Weights of a small GPT-style language model, trained from scratch on English Wikipedia: 546M tokens.
MLP neurons of a small language model. Each row is named by its layer, matrix (up: input weights; down: output weights) and neuron, and shows model dimensions 80-143. Each number is 128 + 32 x the weight over its row's rms, rounded and kept within 0 to 255.
After each neuron's rows, "raises" lists the tokens whose logits its output raises most directly, leaving later layers aside.

L9.up195 [126  97 128  86 173 150 120 113 170 177 112 216 152  94 180 114 126 170 137 153 147 112 142 214 117 122  64  96 148  71  77 155 147 187 116 123 181  64 154 151 183 105 101 112 167 137 124  65 148 163 139 163 104  26 103  99  60  82 167 127 191 124 112 154]
L9.down195 [ 81 113 152 110 139 187 118 165 102 131 128  72  98 180 108  91 102 121 129 124 139 198 133  84 158 110 129 188 129 149 135 109  75  77 137 104 106  70 149  68 116  65 163 128  93 141  88 132 154 161 177 141 114 140  84  90 117 126 164 137 104 144 132 142]
raises: "—", "]", "eal", ":", ";"

L6.up342 [146 141 163 105 169 169 117 118 156 112  96  74 135 176 180 133 188  88 163 172  74 161 154 112 170 136  89 148 105 172 178 104 121 132 117 117 101 136 113 147 102 148 147 193 188 137 167 111 129 187 135 149 127 122 167 130 109 101 175  90 122 201  56  93]
L6.down342 [146  96 138 118 134 175 141 123 132  92 157  88 157 139 135 106 112 120 110  89  92 112 168  84 116  61 134 125 134 164 157  55 103  94 163 129 132 125 122  55  98 108 114 126 124 123 109  90 112 129 103 104 126  87 125  47 129  64 116 101 172 124 104 101]
raises: "ably", "ened", "ously", "ated", " herself"

L4.up628 [136 126 161 168 120 116 117 124 126 123 126 114 154 125 126 113 130 105 123 126 110 130 127 134 149 101  55 176 157 175 128 148 114 110 161 134 130 169 140  75  98 158 126 126 178 139 146 145  86 144 165 116 249  91 113 122 169 118 131 145 164 130 109 108]
L4.down628 [121 134  97  71 159 143 149 132 141  69 126 153  94 103  79 109 144 109 133 161 125 146  74 134 132 160 213  69 147 129 126 137 116 113  96 139 174 111 123 160 149 123 105  81 119  84 159 131 146 126 108 126  66 180 124 120  88 137 114  75 141 174 155 105]
raises: " =", "ing", "s", "se", "el"

L9.up227 [ 73  71 141 154 106 156  99  38 171 135 153 165 166  85 130 147 151 142 116 154 102 118  76 181 159 109 192 157 121 175 126  65 109 108 111 143 140 118 165 123 159 117 182 116 163 154 128 175  29  90 157 158 113 137 146 124 127 160  67 118 153 159 144  46]
L9.down227 [166 158 118 140 138 114 110 109 151 119 140 148 116 163 131 130 117  81 113 124 152 118 158 158  96 131  83  83  93 139 122 118 123 130 107 131 175  91 133 162  86 128 127 113 127 181 110 166 135 103 136 184 128 128  46  64 106  91 173 113 154 130 155 169]
raises: "nes", "to", "co", "\"", "des"

L4.up490 [131  96 105 131 155 150 135  90 127 179  81 163  79 127 129 116 135 127 132 149 104  82 147 148 149 123 134  59 125 140 176 170 167 194 121 114  90  88 117 169  90 126 147 161 137  91 109 161  70 122 143 202 175 120 114 129  90  87 122 151  78 151 119 104]
L4.down490 [117 143  90 176 130  98 169 124  98  68  89 109 106 135 140 111 106  90 159 167 101 141 129 113 128  82 179  67  70 116 144 140 126 130 112 129 128  83 139 110 109 157 167 151 133 123 110 199 129 154 134 132 121 100 144 165 139 133 139 102 113  95 108  97]
raises: "gg", "ct", "gh", "ff", "ugh"

L9.up532 [147 158  95  89 105 131 131 133 127 109 125 138 110 158 108 133 196 139 104 124 139 146 147 147 167 163 152  83 182 200  84 112 115 106 122  89 171 123 112  53 115 110 107 139 176 128 135 119  89 139 144 153 136 112 158 164 131  79 197 205 140 189 178 165]
L9.down532 [105 119 126 137 159 123 141 127 106 135 112 139 180  81 200 160 115 106 124 101 147 109 111 135 158  91  90 113  75  99 195 146 164 147 146 138  70 159 120 232 164 125 140 115 156 166 117 110 189  77  82  99 128 179 139  77 142 173 103  76 111 126  71  82]
raises: "ved", "red", "ped", "ted", "ived"

L4.up131 [152 155 115 118 118 119 176  99 134  58 154 113 177 101 104 136 168 155 151 129  86 156  40 147 120 151 136 126  89  95 179 121 165 133  98 108 118 149 129  99 142  95  98 187 150  80 211 135 126 114 117  89 179 111 119 101 114 122  91 148 134 152 114 155]
L4.down131 [128 116 147 172 157 119 148 173 148 161  93 109 104 143 137 129 127 157 124 121 160 113 178 114 114 127 145 127 241 112 110 133  97 132 137 137 114 122 124 157 123 149 159   2 119 131  62  98  98 140 152 151 130 125  89 138 126 131 130 118 121 106 146 116]
raises: "ability", "\"", "mate", " pandemic", "Personal"

L3.up76 [207 129 110 142  95 121 106 129 116 134 103 138 107 139  96 151 100 102 138 131 173 130 137  81 134 140 111  72 127 113 150 194 128 171 103 152 160 156 139 156  47  97 123 104 144 131  71 125 121  93 196 100 118 131  89 116 154  84 144 135 108 170 158 136]
L3.down76 [ 96 131  85 126  60 169 174 171 156 134 133 124 152  98 132 118  79 127 110 123  78 162 194  80 136 103  97 130 127  86 121 123 147 145 142  96  86 161 152 156 111 127 109 165  95 157 121 121  88 128 220 122 104 155 136 160 116 181  74 152 109 147 167 151]
raises: "ult", "otion", " to", "urg", "re"

L4.up465 [123 120 130 130 118  66  88 146 102  95 145  61 166 159 135 139 141 142 163 128 110 134 135 115 159 153 125 217 121 143  97 159 160 167 117  86 141 173 160 155  84 107 104 115 170 157 107 100  98 110 104 165 164 109 167 187 168 121  77 187 106 134 134 128]
L4.down465 [144 135 132 114 131 159 124  99 167 132 130 158 120 122 168 135 130 103 102 134 103 151 129 116  92 116 147  80 135  88 129 130  98  92 119 127  70 145 115 116 164  85 180 146 130  61 128 117 107 147  91 128  72 143  99  62  77 141 209  70 144  71 147 140]
raises: "ors", "ives", "rs", "iers", "ists"

L6.up532 [102 140  84 126 163 156 120 120 174 166  90 118 112 137 114 166 173 137 193 155  72 155 117 100 105 183 118 167  93 134  88 159  90 120 128 184 150 141 115 123 143 130 127 136 177 109 168 102 134 135 156 147 111 132 125 121 125 162 166  77 116 157  41 131]
L6.down532 [123  67 140 105 142 140 137 125 137 129 134 106  92 120 110  89 122 166 108 120 146 124 134  77 118  79  91 125 101  98  77 113 112 115 121  95 100 104 135 102 104 149 138 100 144 136 115 114 103 121  96 106 104 160  96 158 152 114  84 145  92 111  78  89]
raises: "ished", "ated", "ured", "iel", "ational"

L3.up190 [107  81 128 129 147 102 112 161 102 144 134 140 171 101 122 139 151 165 100 115 124 154 128 142 149  48 111 158 119 128 142  91 112 138  82  82 158 184 128 131  85 111 171  95 110 138 195 129 143 144  13 123  70 112 122 135 144 147 165 131 196 110 131  92]
L3.down190 [148 143 137 144 130 126 124 133 121 173  88 145  83 105 122 157  87  96  87 162  88 114 121 106  52 170 110 166 161 164 143 150 103 134 124 184  86 144 118 185 171 132  89 144 135 141 200 121  59 134  69 131 103  92 142 132 123 154  82 185 163 176 110 126]
raises: "aries", "ual", "ary", "eral", "s"

L3.up196 [153  99 182 114 157 146 110 105 105 127 134  67 152  80 138 146 100 159  89 122 105 104 106 120 132 155 125 209 132 126 121 152 148 150 136 113 131 132 153  95 107 179  86 197 156 145 192 134 187  97 125 106 110 153 146 177 116 107 203  99  99  58 117 165]
L3.down196 [128  91 124  84 183  98  98  83 129 134 150  62 121 149 159 194 130 152 127 139 105 101 107 178 162 166 129 152 173 147  83 184 110 154 204 118 172 158 142 101 133 120 146 101 134 104  98 133 129 154 197 144 133 108  95  81 131  74 188 163 118 122 107 161]
raises: "ón", "ín", "itch", "í", "ils"